config.toml
n_layer = 19
d_model = 256
n_head = 4
n_kv_head = 4
head_dim = 64
d_mlp = 704
vocab_size = 8192
activation = "geglu"
norm = "rmsnorm"
norm_place = "peri"
norm_eps = 1e-06
positions = "rope"
rope_base = 11400.0
rope_fraction = 1.0
qk_norm = false
attn_scale = 0.125
bias = "qkv"
tie_embeddings = true
parallel_block = false
extras = ["capped logits"]
init = "normal"
init_std_qkv = 0.0312
init_std_o = 0.00506
init_std_up = 0.0312
init_std_down = 0.00506
init_out_by_depth = true
optimizer = "adamw"
lr = 0.00138
beta1 = 0.9
beta2 = 0.95
weight_decay = 0.0
lr_head = 0.006
warmup_steps = 334
schedule = "wsd"
decay_fraction = 0.712
decay_shape = "linear"
final_lr_fraction = 0.0
batch_tokens = [32768, 65536, 131072]
seq_len = 512
doc_mask = true
train_tokens = 755800000
steps = 11378
dataset = "wikipedia_en"
MLP neurons of a small language model. Each row is named by its layer, matrix (gate and up: input weights; down: output weights) and neuron, and shows model dimensions 64-191. Each number is 50 + 10 x the weight over its row's rms, rounded and kept within 0 to 99. A neuron's up and down rows have the sign that makes its largest values positive.
After each neuron's rows, "fires before" lists the tokens most often just after its 100 highest values on Wikipedia text that the model never trained on; "fires after" lists the tokens most often just before its 100 highest values on Wikipedia text that the model never trained on.

L3.gate503:48 74 51 62 34 55 60 40 46 69 50 51 55 47 54 47 58 49 61 54 60 69 41 45 42 45 43 58 52 60 43 23 61 40 53 60 38 40 63 45 60 48 57 44 29 59 46 55 53 40 48 40 62 46 49 53 59 38 60 52 39 56 54 61 46 58 56 50 52 58 41 52 45 47 46 36 60 49 63 54 49 51 43 55 63 79 49 46 51 58 56 43 82 58 62 42 35 55 50 45 43 47 59 30 40 48 52 27 57 75 52 48 36 55 27 71 39 65 58 50 48 41 59 34 51 41 51 47
L3.up503:53 52 55 49 43 52 65 44 61 52 60 63 59 44 54 32 53 31 42 39 52 44 48 62 43 42 69 55 28 58 40 53 52 52 53 59 65 45 58 58 44 50 54 62 55 44 58 61 46 28 40 72 40 58 41 48 57 59 58 61 49 54 44 43 54 62 39 51 49 60 54 48 36 57 53 35 52 40 55 75 60 61 43 43 75 39 67 56 57 42 25 41 60 53 45 59 56 62 52 48 32 44 40 56 51 37 54 45 59 50 56 44 46 50 55 56 49 36 55 63 40 39 59 44 53 53 61 46
L3.down503:36 55 44 52 61 49 40 58 33 61 60 24 51 51 52 61 45 51 53 56 57 61 41 37 56 61 41 50 63 42 52 36 53 54 45 37 29 51 32 43 45 51 47 44 37 54 45 29 47 60 53 26 54 44 48 51 45 47 47 47 55 65 53 59 60 33 58 56 59 39 59 57 56 47 42 62 37 56 49 42 45 38 59 48 46 63 29 39 42 62 69 48 40 49 41 41 47 33 49 47 58 57 46 57 61 66 48 66 44 62 44 62 52 54 47 59 46 77 41 50 62 66 52 68 53 43 48 55
fires before: " |"
fires after: "3", "1", "7", "8", "4", "0"

L3.gate183:51 56 47 40 52 57 58 44 59 48 60 48 44 58 40 39 48 45 37 47 62 60 55 28 41 48 52 39 43 51 40 56 53 56 55 52 48 48 73 49 52 44 57 30 66 36 52 59 55 24 62 36 48 61 70 55 49 58 49 51 68 61 43 61 61 50 33 42 48 66 41 62 56 52 52 52 40 37 58 36 38 55 38 54 59 35 72 67 55 71 41 58 40 28 36 40 40 51 43 63 49 65 48 29 48 51 53 55 59 48 51 69 43 38 71 47 35 49 56 39 54 50 29 42 39 45 48 46
L3.up183:42 57 46 75 55 40 42 41 49 54 41 52 23 47 43 60 57 54 38 58 73 50 31 46 57 49 48 46 55 45 44 40 46 48 44 47 55 38 43 50 34 54 59 51 58 61 45 54 52 40 59 57 53 39 29 61 56 70 51 37 50 34 37 48 56 48 70 46 50 58 61 51 31 32 37 65 54 30 43 44 31 51 33 53 32 60 50 40 40 61 60 48 53 48 43 76 59 42 68 70 43 42 38 48 59 64 43 44 50 55 42 46 61 48 42 33 45 49 40 36 42 52 61 65 55 67 40 60
L3.down183:50 29 44 51 42 43 43 55 45 46 43 73 49 48 42 66 51 61 57 44 40 52 41 43 60 62 62 45 38 52 58 55 32 44 50 61 67 49 54 40 62 74 48 56 52 57 38 58 63 53 38 46 50 44 51 63 56 49 54 54 46 52 57 46 76 50 55 55 48 58 48 75 45 50 46 47 52 64 44 65 46 43 70 47 64 53 42 43 65 42 41 42 32 67 52 46 50 50 58 54 68 55 41 55 55 48 47 70 36 41 37 69 54 40 66 39 37 64 63 50 50 64 49 50 55 45 44 36
fires before: " |", "-", ",", "4", "9"
fires after: "1", "2", "4", "3", "9", "5"

L6.gate565:49 34 58 47 40 46 42 57 54 42 56 61 55 59 37 51 56 61 52 53 41 38 46 37 41 43 39 50 34 41 48 48 61 50 39 45 51 42 53 48 38 40 46 48 53 43 56 47 58 55 50 55 42 42 56 39 56 46 38 59 39 41 57 28 61 73 39 49 55 49 63 54 41 56 64 37 48 53 51 40 52 60 45 48 29 55 48 46 50 59 40 59 42 44 42 61 61 42 53 51 57 35 77 53 53 32 55 41 53 50 54 36 49 46 46 80 67 44 61 44 47 36 52 72 72 67 42 67
L6.up565:33 59 67 43 60 48 40 53 72 55 59 51 50 50 45 53 43 64 32 38 24 46 60 64 37 34 42 48 46 54 62 43 59 51 52 35 51 52 45 47 47 60 62 51 49 50 42 36 40 32 38 52 55 45 47 48 49 47 54 65 56 46 77 52 77 30 37 63 55 45 54 55 55 43 71 44 75 67 49 33 43 50 40 46 50 62 53 42 43 57 63 54 45 38 59 44 45 43 59 38 57 37 50 50 49 44 59 45 52 58 41 46 60 59 43 65 51 57 47 43 58 66 45 49 73 45 47 57
L6.down565:48 38 50 51 40 45 45 36 54 66 50 48 46 54 55 53 46 36 58 43 48 42 58 49 58 72 49 42 46 46 31 44 62 44 66 31 65 48 64 49 40 49 45 59 49 46 51 53 33 57 56 57 41 42 38 39 42 65 43 42 50 44 50 45 54 39 41 51 46 47 47 52 62 51 54 58 50 58 44 52 61 41 62 56 55 47 50 64 46 59 43 55 49 64 45 53 50 62 61 48 37 50 48 51 43 62 37 66 40 67 53 39 51 52 58 37 49 54 46 36 46 39 45 46 40 57 44 64
fires before: "5", "4", "3", "8", "7"
fires after: "0"

L15.gate154:42 52 35 53 51 48 49 37 49 55 46 45 46 46 47 38 44 62 44 68 49 25 52 57 50 41 56 59 59 35 47 73 58 54 48 42 39 60 43 47 52 44 40 46 57 52 62 70 39 65 65 51 50 36 36 55 59 60 63 57 62 56 55 16 52 49 64 49 56 68 50 63 38 37 45 57 60 53 52 47 62 57 47 34 56 53 54 70 46 37 64 57 41 41 34 45 46 45 43 41 52 47 65 45 52 47 39 43 45 51 53 52 56 49 44 51 65 54 45 53 48 35 24 49 56 51 52 44
L15.up154:38 37 40 53 54 50 70 56 49 39 50 40 48 54 54 46 46 57 51 64 36 46 39 45 43 46 78 57 46 41 56 67 60 56 50 40 50 49 39 39 42 52 74 59 59 69 47 72 47 60 79 62 32 44 38 49 49 52 44 64 48 55 56 46 55 69 41 61 52 49 47 57 57 49 59 40 56 50 56 44 55 51 53 45 46 58 60 57 70 51 39 53 47 59 42 47 60 48 56 50 46 62 43 45 57 40 47 44 59 49 52 44 45 55 63 57 41 44 45 48 29 46 47 53 78 43 53 42
L15.down154:51 44 28 55 45 56 46 57 56 52 44 62 59 56 37 41 54 58 68 47 29 53 61 39 52 56 64 45 40 55 52 30 35 37 51 35 63 38 61 39 48 56 47 44 56 50 44 40 80 32 48 41 55 61 45 50 55 42 42 37 50 43 60 68 39 63 58 44 31 44 54 50 42 59 35 42 48 45 45 50 38 18 31 57 47 51 42 58 57 34 56 55 38 54 49 60 55 50 53 51 50 49 50 56 48 72 45 58 36 44 46 51 37 50 52 61 52 57 47 46 51 84 53 55 50 48 48 52
fires before: "p", "0", "6", "5", "3"
fires after: " ", "4", "5"

L9.gate593:48 58 52 56 32 36 53 57 40 47 79 52 33 56 48 23 37 50 56 55 51 59 45 69 47 21 31 62 52 52 37 48 67 63 38 54 65 62 62 44 54 39 52 48 49 62 50 45 64 41 61 60 56 42 58 51 63 46 46 56 34 55 45 55 48 53 42 62 58 40 58 42 54 33 48 56 64 68 42 40 71 54 55 69 55 65 54 48 58 35 38 37 57 56 51 42 38 47 43 52 40 60 51 54 59 50 49 43 43 40 63 38 56 54 61 41 57 39 28 41 54 47 41 35 42 56 50 51
L9.up593:62 21 52 42 68 33 53 68 44 48 53 37 63 59 62 42 53 47 69 51 47 65 64 65 49 45 66 53 51 27 48 65 42 49 59 61 53 50 45 61 33 59 50 30 70 52 36 50 51 44 42 48 43 52 51 39 47 47 50 49 55 65 29 46 44 55 56 59 42 52 54 53 44 47 43 37 50 46 35 43 54 56 55 53 67 43 40 52 52 58 45 63 45 73 47 39 43 41 45 53 52 66 38 48 32 34 50 35 54 56 49 45 56 54 32 51 45 54 42 43 53 40 44 48 42 47 66 63
L9.down593:51 47 52 44 51 67 48 67 43 63 60 48 56 60 62 07 60 41 45 43 51 55 46 46 58 64 43 46 59 49 47 45 48 46 60 43 42 51 56 55 45 45 47 47 55 45 38 57 55 54 52 51 45 45 24 58 47 37 58 40 45 45 63 62 54 53 32 57 52 51 60 62 39 48 49 45 49 57 45 37 54 57 48 48 63 56 38 38 50 59 51 39 42 41 50 58 48 55 42 34 57 46 50 52 51 53 53 42 53 41 62 51 37 33 47 45 44 20 40 62 81 56 49 55 63 52 61 40
fires before: "1", " |", "2", "5", "3"
fires after: "|", " |"

L13.gate115:64 52 47 54 52 48 45 43 60 70 40 42 46 58 58 55 60 66 49 54 58 38 54 56 55 59 49 43 37 65 51 56 56 43 43 47 57 47 45 52 48 39 35 49 50 53 53 55 42 42 46 52 44 24 51 63 48 55 37 65 55 50 35 38 51 49 50 46 48 58 31 77 50 60 53 55 53 39 47 43 59 53 32 38 72 51 51 61 49 47 66 49 35 50 56 66 44 61 47 37 58 45 55 41 37 58 48 28 66 55 39 41 67 44 47 56 34 63 57 63 54 50 47 38 45 48 54 33
L13.up115:74 62 78 46 49 54 62 28 50 47 40 34 51 41 47 52 66 32 50 58 54 45 34 45 43 47 62 48 64 47 52 48 54 51 56 44 55 51 35 50 65 36 47 41 51 59 40 55 36 49 43 35 36 62 46 67 54 77 69 48 57 41 48 36 39 40 46 43 44 49 44 47 38 41 46 53 39 58 55 43 46 49 30 54 53 55 59 58 39 37 37 55 43 30 57 47 69 58 63 59 39 42 63 33 43 50 63 62 55 34 54 40 60 76 45 58 46 54 45 43 44 30 52 34 55 61 39 63
L13.down115:33 45 35 60 58 40 36 71 49 39 53 36 45 48 38 52 52 55 78 58 58 56 39 40 63 60 56 47 67 59 40 48 49 52 51 58 38 46 54 48 46 57 45 66 49 53 57 76 42 53 32 46 43 45 40 43 58 34 44 50 54 64 50 65 44 62 56 41 54 52 58 48 37 43 53 42 59 45 43 53 55 49 48 48 49 52 41 58 56 37 50 48 47 55 51 38 48 37 46 40 64 73 66 56 42 74 59 66 45 37 55 65 64 38 68 55 43 48 53 43 54 71 55 49 44 38 63 33
fires before: "1", "0", "2", " |", "3"
fires after: "1", "2", " ", "0", "3"

L16.gate615:50 44 51 39 52 51 52 57 71 65 58 66 43 35 58 32 50 74 70 54 56 62 57 59 53 51 42 42 42 60 42 63 68 52 47 54 37 45 53 52 47 50 41 53 61 43 44 59 55 62 54 63 46 58 49 38 36 56 32 36 51 61 36 49 36 54 62 64 50 60 64 48 61 53 37 33 58 59 42 42 74 54 64 47 56 31 45 42 44 39 66 67 55 58 59 36 56 46 37 46 48 63 50 38 37 60 59 61 42 52 50 45 42 47 64 52 56 56 46 30 60 56 32 62 51 65 60 45
L16.up615:36 54 37 49 43 54 55 47 59 59 56 45 45 51 42 35 50 38 31 71 61 51 51 66 44 59 47 49 51 37 52 52 53 71 59 49 56 54 51 50 51 53 44 51 55 50 54 59 60 39 65 58 44 53 50 37 41 48 43 56 49 53 43 50 57 63 49 66 70 65 55 54 57 33 35 52 52 55 54 49 47 48 48 48 55 41 46 43 52 48 48 67 47 41 48 32 42 40 40 59 53 71 73 26 57 61 56 33 66 53 45 26 36 56 58 45 36 42 49 38 47 53 55 58 45 61 52 48
L16.down615:49 54 46 50 52 48 46 53 58 54 52 64 60 52 37 00 52 40 54 50 60 42 46 48 45 55 67 50 64 59 20 66 54 59 51 45 60 44 65 50 50 53 43 49 60 49 46 51 41 52 57 52 40 47 56 58 44 47 55 53 55 49 51 48 52 65 37 49 46 38 59 33 42 42 46 52 40 64 36 32 28 12 47 61 45 43 51 36 53 57 52 34 60 53 57 63 59 46 36 53 43 53 53 61 52 41 47 48 45 44 55 53 38 45 48 36 55 58 60 32 51 44 56 52 45 59 46 52
fires before: "6", "1", "8"
fires after: " |", "9", "1", "0", " ", "5"

L13.gate210:73 45 63 47 30 47 45 57 44 51 49 46 42 54 54 54 76 44 36 61 45 63 56 36 41 30 51 50 47 54 43 59 76 56 59 50 53 32 36 40 58 29 56 39 64 53 65 62 35 73 46 48 64 46 45 58 39 60 37 49 59 54 56 43 45 36 56 64 46 54 37 72 74 49 40 53 52 47 61 48 31 59 40 61 54 42 54 29 63 45 43 54 56 50 55 67 34 46 54 61 44 56 55 56 38 44 54 45 53 33 56 51 55 49 65 48 51 50 66 64 51 37 58 42 41 61 50 68
L13.up210:60 43 63 58 36 36 44 69 36 44 71 47 30 66 56 47 47 52 44 65 39 55 51 43 36 47 43 50 41 50 56 60 60 55 55 24 36 53 35 58 62 34 56 51 53 57 48 51 40 72 41 38 53 46 52 75 54 67 43 46 45 53 70 52 62 55 34 56 61 45 36 41 59 40 46 54 48 47 61 51 54 50 49 61 35 53 55 33 61 41 40 42 50 48 47 33 31 47 64 57 31 60 62 62 41 55 46 45 28 37 67 63 37 48 49 53 42 48 38 37 65 45 66 56 51 48 44 62
L13.down210:54 43 29 57 41 68 58 54 47 52 54 65 43 51 50 59 28 72 50 57 51 58 53 39 55 62 58 37 27 57 46 55 54 27 63 57 33 58 39 43 57 36 59 56 28 51 50 41 56 47 45 21 59 54 67 53 49 39 45 58 29 50 67 55 46 43 47 43 43 42 51 39 41 45 49 53 59 47 43 42 60 46 43 45 49 62 37 56 62 57 47 35 38 49 56 51 62 61 62 50 64 56 46 46 43 51 42 54 38 49 55 46 34 58 61 63 68 70 55 51 64 58 57 42 33 39 65 41
fires before: "0", "1", "5", "9", "8", "6"
fires after: "9", "1", "0", "8", "7", "2"

L16.gate349:54 61 58 55 52 64 63 36 59 68 55 38 50 48 48 40 62 55 48 76 39 49 54 60 56 53 46 40 46 63 46 59 61 61 54 41 49 48 52 50 62 61 51 61 62 62 40 46 56 66 73 61 47 60 36 44 46 59 58 34 53 50 59 48 41 39 69 57 59 43 49 38 68 35 56 45 79 67 68 51 43 49 57 45 53 33 50 31 68 45 55 53 42 44 53 35 65 63 49 61 52 61 53 33 43 63 48 55 32 52 63 49 56 48 54 59 31 55 42 53 47 61 73 51 51 77 37 60
L16.up349:44 59 57 45 47 57 69 48 55 60 60 35 59 46 64 39 67 54 50 71 47 52 40 58 51 62 51 36 46 55 44 43 57 55 37 39 41 65 30 34 52 40 50 53 62 56 41 49 48 47 51 66 53 54 62 40 29 34 47 62 53 53 53 46 42 52 56 73 75 55 50 36 59 47 25 51 52 66 56 43 51 52 62 44 54 35 66 60 41 57 50 67 53 61 58 37 51 56 48 38 37 40 75 43 29 61 40 53 50 34 50 56 48 51 59 38 65 55 79 50 32 48 39 66 51 57 58 41
L16.down349:48 66 45 46 49 40 52 47 48 55 51 56 29 49 53 01 69 43 63 57 75 46 49 41 42 62 35 48 41 49 38 48 44 44 47 42 44 47 49 46 42 44 52 47 75 56 73 58 49 37 36 41 51 42 49 35 68 60 64 43 68 52 34 59 61 46 51 63 44 37 46 67 53 37 37 59 51 67 52 64 45 01 60 51 50 48 43 43 50 53 59 47 61 54 40 50 48 57 60 68 45 58 37 47 56 64 47 55 57 54 49 44 30 62 47 52 46 71 45 38 59 38 47 30 44 52 41 46
fires before: "5", "8", "0", "7", "6"
fires after: " ", "9", "1", "8", ".", "5"

L14.gate288:58 63 47 39 50 53 49 60 58 51 60 51 45 45 42 46 48 60 45 38 44 48 71 46 57 52 44 63 60 63 58 58 41 53 57 58 56 52 43 53 62 48 41 57 37 46 54 40 48 65 62 66 58 42 53 42 45 69 56 50 45 50 63 38 51 41 56 55 45 55 38 61 46 45 47 39 49 41 40 46 68 61 34 44 65 43 57 64 38 49 54 56 56 34 39 50 51 60 23 49 59 61 62 30 54 51 52 55 28 39 42 71 54 48 32 59 35 50 32 65 48 57 47 58 60 65 51 57
L14.up288:53 56 65 35 38 77 53 62 50 56 59 32 54 55 56 40 53 57 62 47 61 54 62 52 53 33 69 58 66 44 49 46 38 55 60 50 46 50 45 72 67 61 64 51 53 63 44 43 69 48 59 56 55 32 54 45 50 60 60 45 75 42 56 63 47 50 55 52 57 45 42 53 55 33 47 43 53 42 40 41 64 45 44 32 45 48 59 60 31 58 49 48 56 42 46 66 58 38 17 55 61 45 52 26 57 53 37 64 33 46 31 59 54 59 37 55 36 55 48 56 38 36 43 53 53 61 44 53
L14.down288:48 44 56 50 40 64 39 51 70 50 52 31 59 52 52 41 75 38 39 39 74 45 51 65 62 60 51 54 53 42 36 37 56 30 34 50 46 38 46 44 71 71 56 55 59 59 51 57 47 46 34 57 45 44 60 48 50 29 69 27 50 47 39 47 48 38 63 60 46 59 45 59 51 36 69 42 51 77 65 63 48 37 52 44 59 71 55 41 59 51 41 54 62 51 52 32 61 61 42 42 46 58 62 59 60 54 58 52 54 30 37 51 38 47 48 38 45 52 45 49 45 56 65 46 58 66 71 45
fires before: "2", "1", "5", "8", "7", "3"
fires after: " ", " |", " Released", "|", " –"

L2.gate578:58 42 44 49 38 63 59 52 50 54 64 54 37 60 64 42 34 53 47 41 54 55 50 70 57 43 51 78 54 51 35 42 45 45 53 53 57 29 51 54 33 49 67 59 53 65 44 48 44 61 72 51 63 34 61 48 61 53 67 54 58 48 57 58 53 59 64 36 61 50 47 57 46 48 28 52 37 56 45 40 55 40 42 49 51 54 47 41 26 47 54 66 41 42 65 31 51 48 50 36 40 58 51 37 44 48 45 41 34 48 44 60 55 40 53 40 33 41 39 50 35 36 55 52 69 55 45 35
L2.up578:49 43 62 64 60 34 65 58 36 41 38 36 49 28 46 52 76 46 49 64 49 54 53 51 37 69 44 51 44 59 58 43 46 70 64 38 44 61 47 54 66 41 44 41 69 49 50 58 61 44 40 62 55 67 47 47 45 37 52 39 38 48 57 49 42 53 37 70 41 55 50 40 66 48 45 45 57 43 47 48 51 53 26 50 40 50 49 43 63 51 48 50 37 37 49 49 57 63 30 68 39 39 42 27 51 51 47 31 47 54 53 57 49 51 36 38 44 58 51 47 53 56 36 55 53 56 41 25
L2.down578:51 52 33 45 48 74 48 57 44 60 58 55 45 59 55 29 29 61 56 40 57 47 47 56 60 37 53 56 65 46 50 42 44 27 57 58 52 39 62 56 31 48 57 59 46 52 43 39 38 46 64 54 51 37 53 56 61 52 61 57 62 50 60 43 58 50 63 28 56 58 48 54 30 55 39 52 32 51 45 49 63 54 65 54 43 55 46 46 34 56 47 59 41 41 63 50 44 52 55 33 51 56 65 54 47 40 47 56 32 39 45 56 56 81 61 54 44 39 47 49 29 43 51 52 62 50 44 49
fires before: "0", " ", "}"
fires after: " ", "_{", " |", "\n"

L16.gate487:68 67 43 48 51 45 57 51 36 56 52 61 40 32 44 58 32 46 48 62 65 38 57 61 60 44 46 66 68 45 56 33 49 55 34 50 45 27 57 52 54 44 44 81 60 39 41 55 62 60 59 54 50 50 48 40 44 58 38 47 57 40 48 62 52 68 77 52 66 59 48 51 44 48 53 34 52 81 58 53 47 48 52 45 47 54 56 39 40 53 57 46 27 42 41 60 63 40 45 48 43 54 43 41 62 41 43 57 46 52 39 46 70 42 66 44 59 55 57 59 54 26 62 47 41 36 50 43
L16.up487:34 39 53 53 44 52 57 54 55 38 49 57 44 47 52 53 48 54 53 56 46 35 46 36 50 42 57 51 50 39 37 50 54 26 44 34 64 56 43 29 53 50 63 54 64 50 39 57 41 58 67 67 43 25 52 44 33 35 53 52 48 75 56 55 52 34 50 45 50 57 42 67 35 57 54 50 46 50 56 46 55 49 53 64 66 62 49 60 47 52 54 36 70 53 45 27 37 55 45 53 43 56 57 50 35 54 56 52 43 40 60 37 33 37 56 58 40 44 52 46 52 40 64 54 61 63 67 35
L16.down487:66 37 51 55 47 37 53 45 68 56 67 45 58 53 32 50 60 49 52 59 33 53 28 43 41 61 59 59 45 61 45 59 38 54 56 58 39 53 42 55 55 39 43 45 50 57 69 43 53 59 64 38 53 72 56 56 41 75 51 26 37 30 59 45 67 46 36 36 54 55 57 54 44 59 58 55 59 40 66 27 50 48 62 58 27 52 40 53 60 64 33 61 55 67 49 38 39 36 55 54 60 38 53 44 62 54 45 57 57 48 51 53 54 53 54 43 56 24 54 52 52 65 24 42 47 40 38 55
fires before: " |", "1", "2", ".", ";", ","
fires after: " ", "2", "1"

L13.gate0:35 42 46 57 44 35 53 42 56 71 62 37 54 46 48 43 36 49 59 66 63 59 54 36 50 38 48 46 43 75 51 73 42 60 46 59 61 61 29 34 52 56 37 66 59 45 55 62 50 52 51 60 43 47 50 55 41 61 54 51 54 55 45 33 51 22 65 48 51 59 58 53 64 45 31 44 57 46 53 54 50 56 66 53 50 33 59 57 57 50 36 43 70 46 57 38 40 46 38 50 51 53 67 42 44 47 41 43 67 43 51 50 55 58 44 54 51 38 55 58 47 54 44 36 41 63 30 45
L13.up0:33 48 37 56 60 40 53 44 49 81 44 39 56 45 53 37 35 50 54 73 68 70 61 39 61 43 45 39 52 64 38 67 67 43 52 56 38 63 42 38 49 58 52 56 67 61 47 62 41 55 43 40 39 48 42 46 41 52 57 44 64 54 54 44 43 34 60 47 59 53 57 64 56 54 34 58 46 51 50 53 50 42 61 58 52 44 64 47 61 51 26 35 53 60 51 47 38 50 38 50 43 43 50 39 57 50 39 50 66 56 56 48 52 69 60 44 57 37 54 55 41 40 51 39 44 59 48 60
L13.down0:48 46 47 53 51 02 48 42 37 42 48 45 43 56 69 41 62 46 33 36 45 58 54 60 63 46 45 36 46 55 48 54 61 41 46 47 48 47 40 55 58 59 49 55 42 61 59 32 36 49 41 36 17 62 13 50 55 37 42 51 49 41 53 57 46 61 49 50 39 57 59 51 40 57 45 57 49 61 50 66 35 26 53 49 56 57 40 55 45 50 38 37 40 57 42 40 52 56 64 51 30 36 45 61 59 63 58 56 51 44 51 49 41 54 45 50 45 14 65 63 56 54 35 53 50 34 58 50
fires before: "6", "4", "7", "0", "5", "3"
fires after: " ", "1"

L12.gate285:62 49 58 50 41 72 71 52 51 46 41 53 40 61 54 51 51 60 44 59 36 40 50 42 53 42 68 62 51 38 54 57 52 49 58 37 53 52 52 69 43 48 57 56 49 48 50 65 59 47 61 57 56 38 56 61 41 57 36 63 47 39 47 50 44 47 51 73 57 50 54 50 44 55 62 53 37 30 44 51 40 57 64 60 47 42 68 45 46 33 67 63 40 57 60 63 41 33 25 54 63 43 56 42 65 46 48 46 70 37 47 74 69 50 33 56 46 52 50 37 55 59 33 50 54 63 42 54
L12.up285:51 40 57 64 63 50 56 65 61 55 45 42 34 38 45 74 64 25 71 37 48 43 47 38 48 42 52 73 49 46 44 57 38 50 57 49 43 56 42 55 65 35 57 56 52 57 47 60 56 63 50 70 38 57 44 48 37 48 46 37 66 46 47 48 44 18 54 64 43 58 32 64 48 51 58 42 35 34 51 38 45 49 48 51 46 57 55 45 59 53 56 50 57 52 58 41 65 47 57 53 42 46 45 47 68 51 46 64 39 61 51 60 61 52 57 38 58 61 61 39 44 46 27 56 52 60 55 54
L12.down285:42 54 50 54 57 55 52 39 57 53 31 67 49 63 41 36 27 71 51 44 58 45 58 40 64 55 35 64 36 50 54 45 55 49 30 52 50 72 66 59 47 32 57 63 55 64 56 66 44 53 35 42 65 50 53 64 55 84 40 61 52 46 57 67 73 45 36 46 54 34 67 42 30 46 39 52 50 53 42 46 61 41 43 53 49 45 48 54 61 39 39 56 49 57 55 49 36 60 23 47 51 42 48 60 40 51 47 53 44 46 59 51 46 39 61 47 58 51 60 63 46 37 42 57 41 36 61 32
fires before: " ", "\n", " Anthony", " |"
fires after: "0", "1", "2", " ", "5", "3"

L16.gate603:61 58 33 46 58 48 51 38 76 37 53 36 33 45 53 60 58 58 42 54 58 56 50 49 49 33 54 47 52 33 45 51 63 46 65 49 53 36 61 53 58 37 52 51 66 48 42 52 39 47 56 36 59 53 54 64 48 54 52 36 52 57 74 47 58 55 47 47 55 36 36 50 59 40 32 65 56 49 57 44 40 55 47 53 38 52 49 42 49 51 53 46 45 44 61 52 49 58 37 35 44 69 81 39 52 68 48 55 39 35 51 43 65 39 58 51 45 70 62 58 46 54 38 45 41 56 38 57
L16.up603:51 48 47 57 54 46 58 49 52 58 52 44 51 58 48 28 48 42 51 75 49 60 57 59 64 55 40 35 44 38 44 52 59 56 30 30 54 59 45 35 48 41 64 69 76 56 53 60 60 67 63 48 54 58 49 54 48 59 67 43 56 63 51 36 50 47 47 66 50 40 51 52 75 40 28 64 65 65 46 49 41 46 61 42 59 33 50 39 50 45 49 37 51 39 51 28 50 39 45 36 45 41 62 19 50 56 47 62 48 52 36 41 38 56 73 44 38 53 49 57 51 40 56 31 50 61 51 62
L16.down603:40 34 53 47 59 52 51 37 64 58 55 39 35 52 64 50 47 53 59 54 53 65 47 48 43 41 48 43 49 59 46 50 37 52 35 36 46 51 48 54 58 48 67 56 53 77 48 44 63 37 53 61 46 48 62 33 46 49 61 42 67 46 35 50 45 55 41 57 34 58 36 56 32 53 33 56 46 74 51 64 42 12 51 47 57 50 54 51 52 50 53 61 40 38 62 47 49 36 52 58 43 33 43 53 49 62 35 64 64 72 47 53 29 59 78 52 39 38 48 47 45 59 61 53 60 44 55 58
fires before: "0", "5", "6", "8", "7", "1"
fires after: " ", ".", "4", "2"

L3.gate672:39 54 41 59 47 59 47 66 54 48 53 49 38 45 52 47 37 38 43 54 57 46 51 54 61 52 40 57 55 45 27 53 53 60 30 58 30 45 56 49 45 41 49 66 46 65 58 47 42 56 48 50 44 35 44 51 58 47 51 32 32 46 48 34 36 59 62 47 57 53 30 59 57 48 34 51 37 63 53 41 52 27 56 43 65 56 53 61 51 46 51 57 30 36 54 43 51 45 45 46 47 61 50 50 66 57 58 46 43 78 42 46 53 48 52 47 42 52 49 47 28 43 41 48 46 35 42 34
L3.up672:41 47 71 59 34 46 57 78 40 55 61 66 36 51 60 49 46 39 74 40 41 49 41 60 40 49 59 63 49 54 43 60 47 58 38 55 46 68 54 46 55 43 40 44 47 38 55 62 43 51 62 83 47 36 38 49 48 43 55 43 54 34 64 33 41 49 48 63 53 55 43 42 54 55 34 48 42 43 53 63 54 55 47 59 57 43 40 44 56 56 58 63 61 52 53 47 46 36 57 43 45 67 55 64 40 48 62 38 47 61 52 54 35 58 39 41 37 47 45 49 42 44 29 59 52 58 68 34
L3.down672:43 50 37 46 64 65 40 64 51 53 46 51 56 65 48 36 61 57 45 47 51 42 50 50 62 51 54 48 45 43 62 60 43 41 65 56 65 50 58 51 56 55 59 60 53 56 43 18 53 49 45 44 52 46 41 51 63 51 55 36 44 51 42 62 79 39 38 40 45 54 54 56 47 49 53 51 54 47 45 45 49 39 45 39 45 52 59 49 49 60 49 48 46 52 49 48 49 57 41 48 61 45 53 56 47 48 42 51 52 48 59 58 55 50 54 65 56 45 39 57 57 55 56 48 55 49 39 54
fires before: "0", " |", ".", "2"
fires after: " ", " ("